Part of a small language model's weights: 6 heads of 64.
MLP neurons of a small language model. Each row is named by its layer, matrix (up: input weights) and neuron, and shows model dimensions 0-63. Each number is 200 + 30 x the weight over its row's rms, rounded and kept within 0 to 999.
After each neuron's rows, "fires in" lists the words (lower case) most often at its 100 highest values on Wikipedia text that the model never trained on. A number after a token or word is its count.

L4.up362,153,277,170,226,205,187,215,256,169,219,207,233,210,186,192,200,144,149,175,180,194,187,147,200,179,191,205,196,162,199,154,185,172,211,211,215,170,227,230,141,200,200,201,163,220,196,193,216,248,263,205,254,215,197,207,170,237,181,211,210,186,184,202,206
fires in: "his" 21, "the" 18, "their" 15, "new" 8, "its" 6

L2.up540,185,209,216,211,205,226,218,188,212,195,211,169,180,217,227,202,188,167,182,206,187,175,201,148,186,188,228,176,147,208,202,194,136,258,213,221,170,202,223,196,212,213,237,202,206,176,234,216,201,199,246,184,180,208,205,172,197,209,179,262,203,208,168,176
fires in: "across" 16, "within" 13, "into" 12, "among" 9, "in" 6, "throughout" 5

L7.up72,201,188,99,194,225,164,218,206,133,170,199,205,225,225,191,225,193,184,248,218,194,227,212,178,324,196,227,221,179,218,164,202,190,187,222,196,199,233,196,192,176,201,199,175,195,220,246,267,195,204,172,188,219,236,231,192,217,194,204,202,151,185,149,172
fires in: "the" 38, "a" 26, "second" 4

L2.up591,221,193,185,200,201,160,274,137,205,223,210,211,204,243,191,215,198,179,169,231,210,203,198,220,197,172,212,184,201,177,199,197,180,263,231,154,127,198,158,151,153,143,188,181,215,177,185,199,212,213,217,207,169,200,189,189,148,233,172,232,190,176,174,209
fires in: "more" 33, "most" 19, "close" 4

L4.up88,197,233,212,260,179,176,227,209,226,192,175,205,200,213,213,192,197,235,201,186,230,242,212,221,235,167,271,208,139,218,189,144,177,190,172,195,170,225,227,203,223,214,195,161,202,171,233,179,238,227,181,247,178,222,236,186,180,165,168,204,224,201,189,196
fires in: "the" 98

L2.up723,210,168,177,207,107,213,224,214,215,262,222,167,142,232,202,231,184,236,163,195,228,237,210,229,191,195,245,207,246,189,232,179,200,205,215,206,251,205,238,183,269,238,179,237,205,240,207,229,188,201,174,150,204,219,192,216,174,187,227,200,197,182,143,170
fires in: "with" 70, "for" 9, "giving" 5, "gave" 5

L4.up411,201,241,202,163,255,234,178,235,222,199,201,228,244,221,213,277,230,195,193,206,234,123,180,218,266,169,205,189,183,199,175,228,120,252,211,199,172,283,183,169,203,187,204,191,245,225,226,191,207,212,244,213,170,192,230,225,207,191,218,191,187,190,210,219
fires in: "votes" 27, "1st" 7, "4th" 6, "first" 5, "13" 5

L4.up491,230,231,221,219,243,116,175,205,269,187,200,193,232,183,187,193,215,208,227,207,201,175,208,213,231,210,196,251,213,219,186,259,155,210,180,231,179,201,239,205,186,136,194,206,212,208,201,177,137,217,209,169,189,228,147,205,187,168,220,197,221,196,165,223
fires in: "1" 17, "11" 12, "12" 12, "10" 10, "13" 7

L4.up59,194,167,99,138,180,191,164,238,221,180,221,201,206,185,208,201,115,229,276,201,203,176,185,193,234,209,203,236,244,200,178,214,129,232,214,192,200,229,157,229,148,158,171,196,176,163,195,202,200,207,172,225,190,180,194,217,190,218,178,207,244,174,202,191
fires in: "chinese" 15, "eastern" 10, "national" 10, "western" 9, "korean" 6, "german" 6

L7.up746,217,218,142,248,169,216,144,183,188,183,172,230,221,226,214,191,168,202,181,208,244,194,183,222,184,140,184,206,218,181,152,182,179,208,231,168,187,191,163,252,230,124,184,215,190,154,197,255,208,198,180,182,191,220,140,191,193,201,110,198,197,218,168,207
fires in: "s" 100

L7.up549,213,185,210,164,189,215,196,203,206,228,207,235,229,207,146,179,187,196,201,188,234,155,182,167,219,170,274,186,212,197,191,221,188,166,194,204,222,176,241,220,201,196,155,193,183,187,165,241,234,258,197,200,178,222,276,147,189,226,166,188,223,203,151,186
fires in: "to" 14, "would" 10, "in" 9, "than" 8, "while" 7, "as" 5

L2.up385,188,181,162,178,178,231,189,141,217,191,197,158,215,232,242,247,209,169,196,210,260,232,216,218,200,233,180,204,249,243,247,110,145,222,206,170,161,261,190,214,163,186,255,232,260,205,229,166,210,220,213,159,232,174,209,183,155,166,200,182,208,190,165,238
fires in: "at" 81, "atlas" 4

L8.up337,205,204,108,164,186,168,133,204,196,224,202,218,192,217,154,226,179,230,197,196,181,248,202,232,211,209,243,169,242,214,181,156,189,149,165,132,242,244,214,231,192,188,211,200,192,179,219,209,163,225,170,248,178,242,208,228,189,187,120,221,170,206,135,183
fires in: "to" 42, "can" 34, "candi" 5

L2.up190,251,204,143,225,140,235,196,168,141,125,190,201,195,227,169,220,236,195,216,192,218,206,225,173,185,195,259,202,304,193,201,186,209,154,194,163,171,233,193,226,230,233,217,233,197,179,186,239,177,184,182,193,201,179,181,207,173,200,189,201,234,212,177,200
fires in: "to" 88, "would" 5

L2.up449,154,242,175,159,215,139,246,205,185,227,237,150,212,217,179,181,205,165,236,219,147,147,195,196,149,183,234,196,213,217,152,205,187,111,192,216,207,201,204,210,181,185,239,189,226,152,206,231,228,287,214,185,179,192,243,158,181,203,179,173,234,219,165,215
fires in: "not" 40, "one" 8, "unlike" 6, "unemployment" 4, "to" 4

L8.up400,188,225,196,230,164,200,173,176,193,207,197,208,191,216,133,172,218,169,202,223,223,230,176,197,196,182,212,159,199,263,180,80,188,155,166,168,198,215,228,225,227,185,203,218,184,230,165,292,207,237,163,215,233,258,220,235,184,165,166,193,211,178,196,188
fires in: "to" 42, "idah" 6, "would" 6, "shue" 4, "xenakis" 4

L7.up128,178,231,186,204,188,203,208,209,181,224,205,244,167,197,170,121,139,183,170,198,214,185,175,214,231,213,219,205,193,230,179,185,196,187,136,222,182,209,184,192,170,198,175,192,222,214,182,259,232,179,231,203,132,208,222,164,219,189,192,207,240,184,123,186
fires in: "would" 29, "she" 9, "a" 7, "could" 6

L8.up340,205,189,162,196,195,198,187,206,156,211,197,237,238,229,180,129,192,170,207,188,195,209,206,188,213,210,202,215,165,253,201,197,186,192,185,232,230,240,244,230,216,191,197,246,185,186,196,224,214,181,176,190,190,212,192,175,205,219,164,225,212,184,170,228
fires in: "in" 75

L4.up383,199,167,207,213,189,237,230,206,241,176,222,211,247,215,206,164,155,237,208,197,252,165,229,235,161,121,179,189,264,214,184,217,198,185,188,171,165,197,177,127,201,177,189,214,235,159,206,185,244,174,177,229,139,246,212,237,189,173,174,162,200,208,177,232
fires in: "of" 98

L8.up762,187,225,164,185,190,210,229,217,222,187,191,226,206,225,166,211,189,244,178,241,167,230,215,202,195,188,186,207,174,158,180,182,116,169,147,187,209,241,190,142,175,211,166,171,258,254,215,180,192,195,120,251,205,174,234,224,215,158,216,177,253,205,205,136
fires in: "a" 20, "the" 12, "darko" 10, "3" 7, "i" 7

L8.up612,216,250,163,189,227,203,196,208,210,197,204,203,237,215,196,202,172,196,228,207,182,175,199,224,210,205,203,234,211,203,251,164,185,172,195,164,228,220,271,205,160,193,214,218,250,187,234,164,158,253,195,223,172,130,163,216,180,183,133,188,201,240,168,242
fires in: "of" 19, "director" 11, "secretary" 9, "minister" 7, "president" 6, "for" 4

L2.up673,143,160,191,173,138,214,178,197,126,223,216,164,160,220,208,222,193,165,192,215,229,234,212,204,202,206,256,215,290,186,215,139,194,240,225,173,251,281,186,231,166,226,236,213,217,193,194,180,187,215,187,152,173,203,236,211,159,173,157,191,222,205,209,224
fires in: "by" 75, "with" 11, "to" 5

L2.up721,200,241,189,194,252,223,227,177,256,182,177,183,184,217,253,282,182,191,183,222,226,209,182,143,153,154,230,216,213,226,194,157,166,213,215,169,196,193,241,198,142,196,157,222,221,190,175,186,206,191,215,177,214,222,193,198,220,214,187,207,196,184,140,187
fires in: "after" 30, "during" 24, "in" 22, "spent" 7, "at" 5

L8.up654,169,243,208,204,238,203,231,225,236,268,186,183,236,234,171,209,152,197,182,196,216,227,250,251,208,219,182,177,219,181,212,161,252,182,218,136,191,196,198,172,180,200,176,220,256,213,188,186,232,182,223,159,186,217,229,177,167,155,213,214,219,302,184,180
fires in: "more" 42, "less" 7, "most" 6, "explorer" 5

L2.up366,196,241,215,156,211,194,230,140,186,196,212,180,186,225,236,211,139,228,202,229,219,205,208,162,199,223,250,208,235,172,200,240,203,178,220,189,148,227,235,243,224,242,203,242,191,246,119,190,211,228,199,150,153,195,197,208,198,197,217,217,211,210,123,187
fires in: "by" 45, "succeeded" 14, "preceded" 9, "been" 6

L7.up302,180,169,183,195,213,206,161,141,197,201,202,215,246,241,223,226,217,237,135,211,307,219,175,214,207,242,209,190,201,220,227,149,205,175,209,222,204,246,255,187,203,260,227,237,165,176,174,209,217,176,195,196,235,209,186,238,172,218,216,190,214,199,201,185
fires in: "by" 65, "to" 8, "with" 6

L8.up4,237,177,209,248,230,198,191,259,187,139,214,167,221,182,182,247,196,200,179,188,233,286,210,201,231,229,241,197,208,201,189,156,242,197,201,210,193,199,235,237,194,214,214,174,231,167,186,211,176,217,189,180,215,169,179,172,215,211,197,265,263,228,210,178
fires in: "the" 73, "in" 13, "that" 5

L8.up100,204,213,137,191,199,193,171,195,189,230,213,163,189,246,180,191,203,172,189,197,195,230,154,218,206,194,239,140,231,240,211,138,189,133,153,141,200,185,162,216,132,194,210,192,165,207,207,194,172,244,160,233,208,182,245,227,226,199,212,203,218,180,163,88
fires in: "to" 98

L4.up26,203,231,168,156,213,169,159,193,170,199,177,211,246,182,205,182,187,237,166,214,187,189,218,197,241,175,211,189,196,206,217,181,237,196,224,207,149,219,190,213,182,256,197,206,219,195,225,191,146,192,218,248,197,193,224,209,242,189,208,195,227,190,228,218
fires in: "0" 50, "utc" 10, "of" 10

L2.up413,137,159,132,179,195,194,184,199,209,229,203,203,221,198,242,181,156,207,187,202,224,181,191,167,187,122,171,200,206,211,224,208,250,208,191,171,204,239,215,211,144,172,215,157,217,189,230,229,181,241,203,227,213,228,226,178,194,178,185,185,197,202,175,268
fires in: "of" 89

L2.up690,226,210,133,176,170,224,221,216,251,254,213,209,241,215,234,207,181,256,204,197,191,182,214,193,206,173,196,176,184,129,189,183,249,164,191,152,255,235,200,204,142,188,186,183,258,190,231,191,200,218,206,213,183,195,208,218,177,212,171,184,209,207,193,227
fires in: "of" 93, "azerbaijani" 4

L2.up389,179,164,220,234,219,227,241,200,179,180,224,181,257,233,222,286,171,179,196,215,200,172,185,136,218,240,228,210,187,220,176,179,162,251,198,147,184,225,245,224,201,204,196,241,183,212,204,214,219,217,209,182,220,206,212,213,226,199,188,183,204,211,196,218
fires in: "in" 52, "from" 19, "n" 9, "into" 6, "throughout" 4

L2.up722,178,196,186,212,184,170,212,202,169,230,225,169,224,220,184,215,214,162,233,193,182,170,166,197,184,190,197,290,227,207,218,163,164,214,188,175,162,194,237,172,149,145,177,162,187,184,211,239,208,208,224,208,214,223,186,155,200,219,195,184,205,183,189,260
fires in: "three" 33, "two" 18, "four" 15, "six" 9, "several" 7

L8.up19,224,224,194,233,218,238,183,237,191,166,211,232,179,221,125,169,203,154,225,196,209,234,149,182,258,180,209,236,158,188,166,175,227,202,128,204,168,219,187,238,198,162,239,210,194,252,209,189,199,221,151,198,193,195,261,173,165,166,191,251,230,212,142,138
fires in: "the" 99

L8.up652,213,250,198,177,130,211,215,160,203,195,182,173,265,221,164,195,188,188,237,206,180,216,226,240,237,209,214,204,193,197,188,170,160,195,163,132,193,229,183,188,165,210,195,224,212,207,256,253,229,240,208,238,202,226,228,254,157,195,156,209,267,183,179,185
fires in: "to" 25, "would" 22, "d" 5, "drums" 4, "could" 4

L2.up708,209,248,179,200,208,169,177,226,218,250,218,219,218,205,197,220,210,199,152,208,216,180,190,187,230,182,205,236,153,157,171,236,201,257,166,209,227,183,193,216,168,123,202,222,152,193,237,253,211,203,210,166,223,246,266,151,223,235,217,244,208,188,171,177
fires in: "2015" 19, "1995" 10, "2005" 7, "1955" 6, "1985" 5, "2025" 5

L2.up181,208,207,167,154,194,180,249,184,217,188,226,212,227,194,176,280,154,196,170,201,217,208,206,192,198,190,227,197,251,185,195,220,229,119,179,162,216,230,197,244,151,233,162,205,171,181,173,162,164,256,200,195,169,196,242,190,185,226,206,197,205,206,208,184
fires in: "after" 63, "before" 14, "by" 5

L7.up216,187,180,182,197,215,211,211,222,238,275,221,183,224,236,200,244,142,186,220,208,244,192,161,127,273,167,257,199,178,160,226,218,172,204,249,200,220,184,191,175,187,163,166,182,240,208,185,218,187,169,209,148,195,184,225,152,147,188,211,191,191,206,162,188
fires in: "many" 14, "of" 12, "numerous" 8, "several" 8, "while" 8

L2.up140,147,151,141,218,198,172,217,188,177,191,217,163,163,245,188,208,208,213,199,195,245,187,186,219,199,169,198,220,212,221,230,194,225,167,191,187,186,181,168,208,166,179,159,150,233,158,200,274,217,237,209,223,207,214,190,205,178,214,197,179,212,180,190,146
fires in: "all" 15, "any" 12, "top" 11, "much" 11, "not" 8

L8.up644,235,233,178,168,180,207,160,167,224,184,177,198,229,253,154,176,153,211,232,198,166,206,147,208,237,196,210,200,200,233,195,184,171,229,185,137,168,203,200,232,165,186,151,203,237,218,226,197,246,170,157,213,205,207,261,201,188,215,209,236,242,212,147,149
fires in: "the" 73, "and" 7, "s" 6

L2.up369,193,197,223,185,160,202,277,175,195,189,231,192,251,217,242,194,182,173,222,179,245,206,211,198,164,166,218,196,239,187,217,207,195,218,218,234,203,231,239,170,245,250,202,234,175,204,193,181,227,170,197,158,192,194,259,177,165,214,221,228,202,210,161,170
fires in: "as" 51, "while" 19, "when" 9, "although" 8, "with" 4

L7.up575,186,196,187,201,198,236,176,193,178,168,180,237,197,164,210,242,144,264,159,207,198,186,196,209,186,155,144,175,194,197,220,155,221,225,202,200,165,188,214,195,209,130,200,174,223,226,219,241,181,233,174,239,214,226,144,162,173,190,185,252,229,276,146,199
fires in: "s" 56, "all" 9, "top" 8

L7.up451,177,215,136,210,200,193,202,192,187,175,199,227,225,286,207,195,176,188,156,225,177,253,192,244,218,184,216,190,191,181,202,199,204,218,207,186,195,198,216,162,203,239,141,174,217,208,239,267,215,206,174,216,215,181,253,207,217,181,119,190,228,198,186,152
fires in: "a" 23, "the" 22, "i" 16, "to" 7, "in" 4

L8.up60,225,240,148,213,223,158,173,175,187,169,197,225,202,216,193,200,170,205,251,233,193,267,160,157,205,207,229,192,134,257,135,201,149,192,105,170,163,200,198,182,198,151,198,192,175,183,222,200,197,171,159,226,212,198,216,209,240,184,238,193,194,202,226,184
fires in: "second" 11, "right" 10, "west" 10, "first" 8, "east" 7, "left" 6

L7.up591,245,237,214,247,199,185,194,219,231,229,182,205,254,233,212,224,223,179,167,211,269,247,187,195,246,218,215,168,173,214,181,215,179,211,203,143,226,234,233,166,190,181,185,190,205,192,227,281,234,236,211,197,220,198,201,253,211,122,242,228,210,250,221,209
fires in: "the" 35, "her" 11, "new" 8, "his" 7, "herzog" 4

L7.up330,215,234,184,227,159,165,216,196,204,191,187,248,174,233,180,163,171,196,223,196,241,240,211,221,188,183,153,226,162,188,167,239,147,212,240,175,237,204,197,173,227,188,185,206,194,203,241,252,264,193,159,190,211,187,178,192,168,136,155,204,220,211,207,232
fires in: "s" 42, "housing" 5, "lafayette" 4

L7.up158,221,257,226,239,241,204,226,161,196,204,196,192,177,229,204,220,198,194,179,195,199,215,146,255,214,183,224,240,223,235,187,217,168,264,202,132,168,213,219,223,181,162,144,190,242,180,211,232,255,189,224,218,150,224,204,166,198,210,182,237,234,231,185,208
fires in: "most" 21, "one" 14, "only" 13, "more" 7, "much" 6, "last" 4

L7.up738,247,171,129,213,213,189,177,194,227,207,219,177,290,236,201,201,188,198,254,196,206,223,191,172,235,224,234,223,141,178,202,154,139,212,196,199,219,200,194,195,171,200,249,180,223,180,197,258,151,227,198,178,195,139,172,176,219,201,216,233,210,202,189,187
fires in: "the" 46, "a" 43

L2.up681,193,179,209,213,176,198,163,221,168,239,206,200,182,196,282,198,169,196,171,174,191,220,195,137,171,188,206,246,226,205,185,204,173,181,197,208,236,203,197,205,238,235,204,193,191,218,184,208,189,196,210,230,184,283,198,183,194,156,177,223,229,208,196,210
fires in: "john" 25, "river" 10, "railway" 9, "william" 7, "mount" 5, "avenue" 5

L8.up684,210,175,206,230,228,156,201,214,192,250,208,201,249,218,183,189,195,215,207,200,199,187,189,193,204,131,237,198,218,186,245,168,151,222,206,190,223,208,213,236,237,127,168,198,233,206,212,227,216,245,183,197,180,217,188,187,200,127,207,170,250,198,196,228
fires in: "the" 97

L4.up225,176,209,170,173,184,188,210,141,231,147,217,162,225,191,206,147,159,230,170,209,200,192,182,205,166,118,178,177,217,212,200,231,237,131,170,218,163,182,171,226,163,229,254,224,157,173,206,158,191,223,176,237,158,203,183,224,298,197,166,197,197,206,162,214
fires in: "of" 87, "or" 9

L2.up444,191,207,145,157,246,179,186,188,196,223,218,164,233,157,206,212,158,187,199,246,177,181,146,125,201,160,223,171,215,257,177,193,174,115,166,188,189,178,171,153,144,170,199,167,224,216,190,255,181,221,205,226,200,215,203,183,194,179,202,200,210,192,214,192
fires in: "silver" 17, "red" 16, "darko" 11, "blue" 8, "blues" 4

L8.up544,228,192,192,217,239,138,120,221,181,215,198,209,215,234,174,220,174,228,192,192,251,233,191,148,179,177,217,136,189,225,183,231,236,233,175,236,135,157,202,157,212,220,215,193,158,220,179,223,233,211,205,208,200,168,154,168,183,193,238,232,193,195,214,219
fires in: "the" 41, "503000" 5, "900" 4

L7.up208,193,231,189,232,168,212,171,186,198,149,201,148,225,223,213,178,184,211,240,194,207,211,202,187,255,219,217,209,225,229,229,140,192,226,253,201,169,249,219,190,209,202,257,171,249,173,240,143,234,181,191,195,190,182,205,181,159,189,154,208,168,208,197,230
fires in: "at" 34, "the" 26, "of" 16, "in" 14, "from" 6

L7.up688,210,183,179,215,183,186,179,206,157,180,223,226,240,193,146,193,168,186,177,171,255,245,214,242,260,181,215,190,179,193,201,189,184,180,189,222,206,187,244,270,189,173,122,195,231,204,185,261,194,225,156,222,199,223,219,215,143,220,193,190,227,207,152,187
fires in: "their" 24, "are" 11, "the" 11, "his" 10, "while" 7, "for" 7

L7.up656,155,215,228,202,195,139,164,219,205,179,204,209,207,213,185,204,233,160,184,235,235,180,171,202,261,192,209,182,212,167,188,220,254,216,216,235,208,195,185,220,203,237,162,178,190,161,162,195,249,265,263,255,249,205,162,198,152,206,213,262,191,230,192,196
fires in: "such" 31, "it" 17, "which" 14, "these" 10, "the" 6

L7.up545,216,226,255,181,230,246,224,246,220,183,180,223,203,189,174,245,142,205,120,230,241,162,226,193,176,191,183,237,211,176,210,165,172,215,173,187,162,229,210,173,189,186,215,189,252,211,201,145,189,248,183,203,155,202,183,198,186,196,169,157,208,239,176,222
fires in: "of" 54, "amongst" 6, "among" 5, "vocalist" 4, "secretary" 4

L4.up530,129,209,174,221,243,127,165,169,168,165,179,218,183,185,231,165,215,181,243,199,181,232,205,182,261,240,234,203,180,188,179,167,201,213,183,195,213,217,188,227,210,198,215,172,177,173,204,197,236,218,203,217,207,209,293,205,181,120,176,261,225,234,199,183
fires in: "the" 94

L8.up63,196,231,138,237,189,172,193,177,197,211,195,137,225,231,190,169,173,239,224,208,191,270,200,170,244,117,250,234,177,181,226,183,196,224,223,191,200,159,221,218,235,176,198,186,163,234,221,230,223,140,205,205,200,211,228,181,197,130,171,243,195,217,200,198
fires in: "the" 98

L2.up218,204,260,182,148,202,141,238,198,191,215,194,223,185,151,210,200,177,183,225,224,217,238,215,170,179,190,217,159,201,196,184,194,214,227,239,197,231,239,208,207,154,209,215,231,186,172,151,204,142,177,192,199,237,182,239,194,229,188,209,279,197,187,148,194
fires in: "after" 40, "so" 7, "sowerby" 5, "shofner" 4

L2.up68,202,207,157,191,197,198,167,190,242,233,214,188,245,211,278,180,258,248,179,199,241,187,203,178,185,218,201,209,194,201,180,226,234,191,173,189,263,195,200,218,178,220,206,207,259,187,234,216,199,269,191,212,165,292,222,212,139,182,181,186,195,210,192,179
fires in: "of" 98

L2.up122,162,198,185,201,201,146,241,197,179,144,218,178,220,227,196,172,200,223,225,182,214,214,189,177,194,195,211,209,187,180,190,156,209,263,187,198,242,222,229,149,241,178,222,168,186,191,224,241,207,211,191,200,213,251,232,162,180,178,228,186,278,189,152,177
fires in: "the" 33, "a" 18, "o" 5

L2.up38,227,192,170,176,185,226,186,196,240,203,229,189,187,219,186,262,211,269,175,197,169,200,205,231,185,155,203,203,202,155,225,144,174,202,227,142,121,216,179,222,210,173,226,232,240,227,171,202,218,211,195,142,183,163,214,172,234,210,165,208,218,220,202,186
fires in: "of" 20, "titled" 8, "included" 8, "release" 6, "group" 5, "operations" 4

L7.up659,170,192,128,216,175,177,247,210,206,241,193,177,209,226,137,183,227,208,166,207,228,207,172,224,181,198,261,189,174,195,223,184,237,120,138,164,230,190,212,198,183,171,176,223,198,199,201,273,257,237,205,219,232,227,225,213,219,193,171,197,268,224,217,135
fires in: "not" 20, "would" 13, "could" 8, "idah" 6, "should" 6, "iftikhar" 6

L7.up497,176,207,145,176,179,219,181,203,176,244,229,183,231,227,162,194,174,162,215,189,290,183,171,136,226,238,248,229,173,244,218,210,212,211,167,251,233,209,169,205,208,208,226,239,190,204,205,220,255,208,230,199,209,221,220,176,193,200,234,198,197,210,185,173
fires in: "at" 45, "after" 10, "with" 7, "for" 5, "and" 5, "joined" 4

L8.up17,204,150,142,188,194,230,198,201,175,196,224,188,232,175,180,212,173,185,238,196,193,198,179,133,212,191,185,212,234,179,159,202,162,182,140,212,168,192,248,167,183,156,237,185,211,162,255,196,201,225,214,196,228,185,219,164,196,194,214,186,193,200,229,227
fires in: "the" 34, "right" 7, "high" 6, "upper" 5, "left" 5

L7.up3,201,227,211,210,180,180,171,188,249,265,205,234,206,181,228,183,229,211,197,201,157,231,207,193,195,209,279,177,155,201,157,142,161,165,198,164,235,201,227,175,182,195,220,248,192,142,175,216,200,304,202,210,163,225,217,181,179,209,152,220,224,202,121,190
fires in: "to" 88, "helped" 4

L4.up697,175,198,188,209,195,214,187,179,181,166,209,247,186,262,195,287,213,188,202,209,184,256,209,159,203,240,200,195,163,217,210,159,184,242,206,179,182,210,241,243,178,200,197,236,170,175,211,246,220,210,176,276,215,216,199,188,194,203,145,204,233,165,192,183
fires in: "in" 82, "into" 5

L2.up678,181,151,189,231,182,189,241,173,234,249,226,209,265,222,248,228,228,190,151,208,169,220,170,203,232,155,194,207,225,176,217,213,203,233,195,204,233,200,224,127,221,203,153,262,155,233,252,241,239,175,251,208,199,170,222,184,186,188,201,216,207,164,193,255
fires in: "until" 26, "n" 19, "thursday" 4, "announced" 4

L7.up581,238,222,162,204,272,125,211,168,217,185,193,263,215,219,176,189,214,201,181,194,189,183,180,201,260,271,199,192,194,185,186,169,212,223,202,194,205,170,207,179,172,195,202,185,222,171,277,201,181,248,239,236,208,185,165,187,174,193,169,234,244,193,220,162
fires in: "a" 46, "the" 37

L7.up63,162,183,194,239,189,215,195,183,226,272,209,226,251,267,187,184,185,193,202,212,220,189,254,264,189,172,252,217,242,230,252,246,205,198,212,175,184,210,241,177,185,219,236,181,207,238,201,198,214,216,206,145,171,205,229,198,232,150,187,208,185,228,173,181
fires in: "other" 28, "some" 11, "more" 10, "many" 6, "most" 5, "major" 5

L4.up482,180,265,169,204,212,200,160,200,208,204,214,115,185,226,208,173,218,231,248,217,211,144,217,172,200,211,248,208,148,207,203,217,199,163,194,225,176,201,240,216,231,216,244,192,178,176,212,157,204,218,205,135,171,235,186,224,226,165,223,231,157,194,170,187
fires in: "of" 70, "among" 9, "by" 4

L7.up712,171,164,210,170,168,169,195,185,169,200,176,210,184,202,126,166,185,199,182,213,175,222,208,253,212,218,190,191,182,179,229,163,185,163,215,180,159,207,154,194,185,232,182,248,247,217,232,210,242,199,213,152,209,177,196,172,176,183,143,203,241,240,131,165
fires in: "can" 25, "could" 12, "did" 7, "explorer" 5, "would" 5, "does" 5

L7.up531,206,232,128,222,133,216,218,184,256,220,221,205,214,252,207,207,200,169,209,187,200,226,189,188,169,213,255,187,153,221,280,174,166,145,179,160,168,225,210,145,168,170,242,185,196,188,193,202,208,173,211,229,169,141,269,201,152,210,228,191,232,228,180,200
fires in: "to" 32, "the" 12, "from" 10, "of" 7

L8.up117,193,170,142,182,196,212,203,171,157,171,231,142,212,212,214,220,137,240,202,192,152,220,198,248,192,137,236,201,230,186,243,176,184,188,189,158,159,246,186,174,207,123,222,179,237,198,229,199,270,193,145,185,184,199,241,169,159,181,222,161,183,220,158,165
fires in: "all" 24, "some" 23, "any" 11, "many" 8, "out" 5

L2.up619,145,242,166,199,167,214,171,202,247,149,194,173,220,228,181,214,205,154,275,225,198,204,174,242,206,214,199,233,189,247,214,226,158,206,174,234,166,206,193,182,155,147,201,199,222,238,208,186,190,226,197,242,172,146,251,179,164,204,227,234,266,191,197,174
fires in: "2018" 19, "2016" 11, "2012" 9, "2026" 8, "2024" 7

L4.up533,171,185,177,180,206,242,170,157,241,167,200,168,226,216,186,182,216,191,187,191,231,234,210,225,211,181,218,182,212,229,189,261,195,222,240,193,185,207,209,184,249,193,247,224,259,183,248,170,218,241,228,202,163,247,187,231,166,168,156,201,183,198,184,246
fires in: "of" 35, "in" 7, "on" 6, "concannon" 4, "conn" 4, "constantius" 4

L2.up421,220,229,198,214,174,164,220,182,179,113,201,184,186,270,173,193,190,184,221,191,211,236,183,192,174,211,234,242,197,161,203,150,242,211,221,172,204,217,215,191,245,193,213,192,243,216,204,214,211,235,192,189,204,248,213,145,171,165,202,209,290,215,160,223
fires in: "the" 99

L2.up246,189,188,191,225,195,212,219,205,233,237,191,173,198,219,217,258,183,186,214,218,221,246,183,213,263,217,199,214,186,198,239,159,180,182,188,210,171,200,200,183,228,210,219,149,246,198,230,165,195,182,191,209,186,181,235,205,197,144,183,257,202,192,204,233
fires in: "institute" 20, "center" 12, "research" 8, "science" 8, "studies" 7

L8.up653,199,211,138,223,197,198,165,169,211,222,213,219,212,205,185,205,153,234,222,213,141,260,204,162,226,193,214,172,184,191,189,152,233,165,234,166,174,179,176,170,209,217,144,195,179,214,242,236,174,211,234,239,223,227,211,233,222,176,181,227,208,214,201,163
fires in: "of" 50, "council" 9, "state" 4, "city" 4